python train.py --num_hidden_layers=11 --hidden_size=384 --num_attention_heads=6 --num_key_value_heads=6 --head_dim=64 --intermediate_size=1536 --vocab_size=10838 --hidden_act="tanh_gelu" --norm="layernorm" --norm_place="pre" --norm_eps=1e-06 --positions="learned" --qk_norm=false --attn_scale=0.125 --bias="all" --tie_word_embeddings=true --parallel_block=false --extras=["capped logits"] --init="uniform" --init_std_qkv=0.0247 --init_std_o=0.0 --init_std_up=0.0247 --init_std_down=0.0 --optimizer="muon_variant" --learning_rate=0.0104 --lr_mult_up=0.814 --beta1=0.95 --lr_head=0.00882 --max_grad_norm=0.5 --warmup_steps=200 --schedule="wsd" --decay_fraction=0.482 --decay_shape="linear" --final_lr_fraction=0.0 --batch_tokens=65536 --max_seq_len=512 --doc_mask=true --train_tokens=425700000 --max_steps=6496 --dataset="wikipedia_en"
MLP neurons of a small language model. Each row is named by its layer, matrix (up: input weights) and neuron, and shows model dimensions 48-239. Each number is 128 + 32 x the weight over its row's rms, rounded and kept within 0 to 255. Numbers have three digits each.
After each neuron's rows, "fires on" lists the tokens most often at its 100 highest values on Wikipedia text that the model never trained on. A number after a token or word is its count.

L6.up389:090091095166169140078119148101127179138098158148105105157083169112092124138029113152156127110137087135064171122118157122185126160174130105189136194162096138147119130106146101091136145160132142094111104122146086119133147116163079127061081107158116131088112126044125122154116128146184084139099187110109124087119180192168097076077137135090084122152087083137136182127207129128042117117127082112179109144138220119097122140199091131094106073158154118117146146077130136098131075159164181182104192126125077114144110117153102192139134133110099141161134134145120090116103170146208138186
fires on: " an" 26, " st" 9, " of an" 8, ", an" 7, " dis" 5

L4.up233:153131209108108140127079122098117113154130121132130117156123130188124105104113129190075146148137108118145131146090126105077123141103139198087201126111136129162124091101161171070183098137118125182139122099186129087132134160118154161101093108103172127120185135082144138148120110097142107187162104156116127126109106095110168101045167088168126142107158051137134159097132102154131173110142084157101083093097120135175122163108076117163106130135163162116081189110158144115192067097097149163115113118054162177093186130085073083167126104070121144095155191137108111109060152107143117121
fires on: "." 20, "an" 9, "tt" 9, "R" 6, "et" 6, "o" 5

L4.up168:168119123129120097204160119128149077165137121116088096159177141135110196136146132124102149130109141109145127225104130110129136133140154145130109116182121181148152136171118187159122091150068079115121137099109097097126176111108145148099132119097098162124085072145087157145095148124097152209123096116088083164149108141161130097087147118164127114087102157103118142120139120142107102133135124138123151124168097123105061164114163155155102202140152123135140141106143187111121133130137090145094149157134142129098097101127140177103161114136088089125105115131185127179111171046168140139
fires on: "ch" 12, "che" 9, "w" 9, " La" 8, "k" 7, "-ch" 6

L7.up1488:083165107111071200135096114151169093159152163112149126129115101170147116131081133158089176082117114136103151104093100099142144163174093106151169073157183166127131088066139111132110170108129114189047077141154047131123085142137126128122085113032127161169111095132078056052127101137111076146179171119060117097100094150166113162117139181107139158123122095097161046136163099140157116157120096097132134193100101150102145167155115159133126126105102119132129086098110186136134109139133100117119118137091130144110118116101066119126137063136131068076114092078159194136138161111137063133
fires on: "\"" 29, ")" 18, " |  |  | " 7, " can" 6

L4.up15:085154114141152100119128136106104133081118155096146136172135134152201159157076129118171174122111209110158107154129145086142145128120136178154079143122069113050139166094134146164117133121112110080080197112130145123153116075113093166102187165087081157116119109194139074184142124046133101082163118116086099147122134101174122090124132109161111161126109040125181097104158079158136151122166146123163113122139158166193139133106101127138084098144119121120180115175115164184116095101122142154098128140178141183110129065122151176143170143146169176129144192107126116112093042137088154184
fires on: " st" 38, " St" 11, " is" 8, "ast" 4

L4.up558:182128105078148179130108163098161128130136112128103159105122093167107159085101134169110166164175119154111125136080184129118123168087102157024173134193096178120119111145078140132133150117115091100096128068124143173092139096090109096098159095122066129131113091141123125094153187107120080125129159192121090140100125134107113106087173135070120159099088179103176136085114095118123146187163104149096052117145083088163154165122100128130086110115146113140113132133123145106125149075095078171151137090108082139140190112165105158177114120116170111067127133144160096179100141149140153125
fires on: "ar" 17, "al" 14, "il" 10, "an" 8, "." 7, "id" 6

L6.up227:158035130086123149108119123134162048197178137107101087166124135120113124131142167115113166109157116092083116171127145133111153141100168146080140152124090163158097139064138123073137073161122106110133193126110100126180126162145087162108149131076126125077148078185081117121154141109032131153068181103094105120171083178107127148133157147140145117081097073150142115163101098140058135137154046138135165097119132139192100069125119118082201167121106099160152128143117145102072129127113154147105175166091137083102124146143155160164164140139073132145110196195081196184117109139127103129
fires on: " L" 29, " l" 16, "ch" 9, "l" 6, " La" 4, "i" 4

L7.up892:080098146153151119071105174128155161173130108078103133108142091164168181117112123124114114128133106074146127086167101104105150135115142093154123126150137134102093113173124161171145085098103131147138116117134203131098141106106121109147120152121066116131140145104124161108122124129161091124113220137176137145159128170109130106131129181109075188103129132137146173112188104134163128115095132112176137135138122163162150182114190156121123061093105094108153082110140114108125090113095192147079152123165089155092098131183048119143139158169078092146158115151144120123106144146147119140
fires on: " an" 18, " f" 15, " st" 13, " from the" 4

L5.up715:135134086107172126116144223164158103117152163134137124129075144075255102124119125130106109173121134137172094151124133107130153104126079104155106178145125171093061091131156117186143135158119092149154173133143143065091128055194114140130144173154113135149130172100134093137180103091076129138091129046124135171112139153127124059081126149104048120112154122114120134139193131136152116107116147143115128096115121136114104123140157144124128103164137079066144102132113150119088137170113148136089136123190146141113108101090133146098090136136127138117127163182118122120138150171104158157
fires on: " st" 25, " St" 11, " way" 6, " except" 6, "st" 5, "ft" 5

L5.up648:072096161089199116116067115104117121157138119102107137130180114117169087142053178127120157147124136127147152095159128111157107116153196091142086133190133092127099152146088040119120079137128126107124071129116149159153139140116095149138120086125113164129101164147092125177145189168081145126082157101126132148156114147129116083103119129054121121127129147085118093099131126171123153161068115110122095179143122162094131158111135112059173149167173105158143180135111133147133050170144146143140100136154092117101111095171138140114147088177102122179137156188133072122155169107150109110
fires on: "–" 18, "/" 10, "-" 9, "our" 5, "in" 5, "ord" 5

L7.up130:115185120143134134136104171153117127150129172149090148124160121144139112160169124099057135110140079104150131111148069073138152132104085161114128142123166167106101128162166144122114144096120153133148114135143180150097096110062172130091147098087114145182099195077058068160091123136141116166173243132137103106125110128157125117087147100227190084155102136126167084129148105165149143080160161141157053156157165177112105091124146103130133125099146128099101127096131088152147154190148060116176136162183138122147081063134088138107100173135184089051077141106177149149143155108138143127
fires on: "\"" 59, ")" 16, "”" 5, "'" 5

L4.up356:134110148098090117185133155079182161170100102173095092101132153173105071145062148200136144135139174206166144143106135121142103158177165091043113114152146145099147140132145127136198111071124094125074121119163139133123118143148126126130086087120117103208106116108125152155092183145137129149135194156113169120152128093097118115130113176163032100171136100073129097084099070187147126142137144152131119080106226133168096142149145134106080152145099164109105144083075160147119109078120118131155131164116155158145153095103162106148128108148112201136145129096135116101073149124161097113
fires on: "in" 27, "an" 11, "ian" 8, "am" 8, " en" 7, "et" 4

L7.up539:089102130093160105105124120142128153149131163155185118144203144181170113123136133115113120115150147114170163159158128076127085162087156115129107107179128109125122118164184180128148137173117120159058143150170150138108147128110098117087063104102116143100114171131070103146131203122075128096155155101153123206067152131105070078151136129084097103085138050129136155168176055135150158169099165047185097119161139163162125162098108139094128106109102139106091152147098169169037147076173129140134177114114141094134150123088087077140100111145127108148122068175126129157128166099140102122
fires on: "-" 20, "–" 10, "et" 9, "W" 6, "at" 5, "e" 4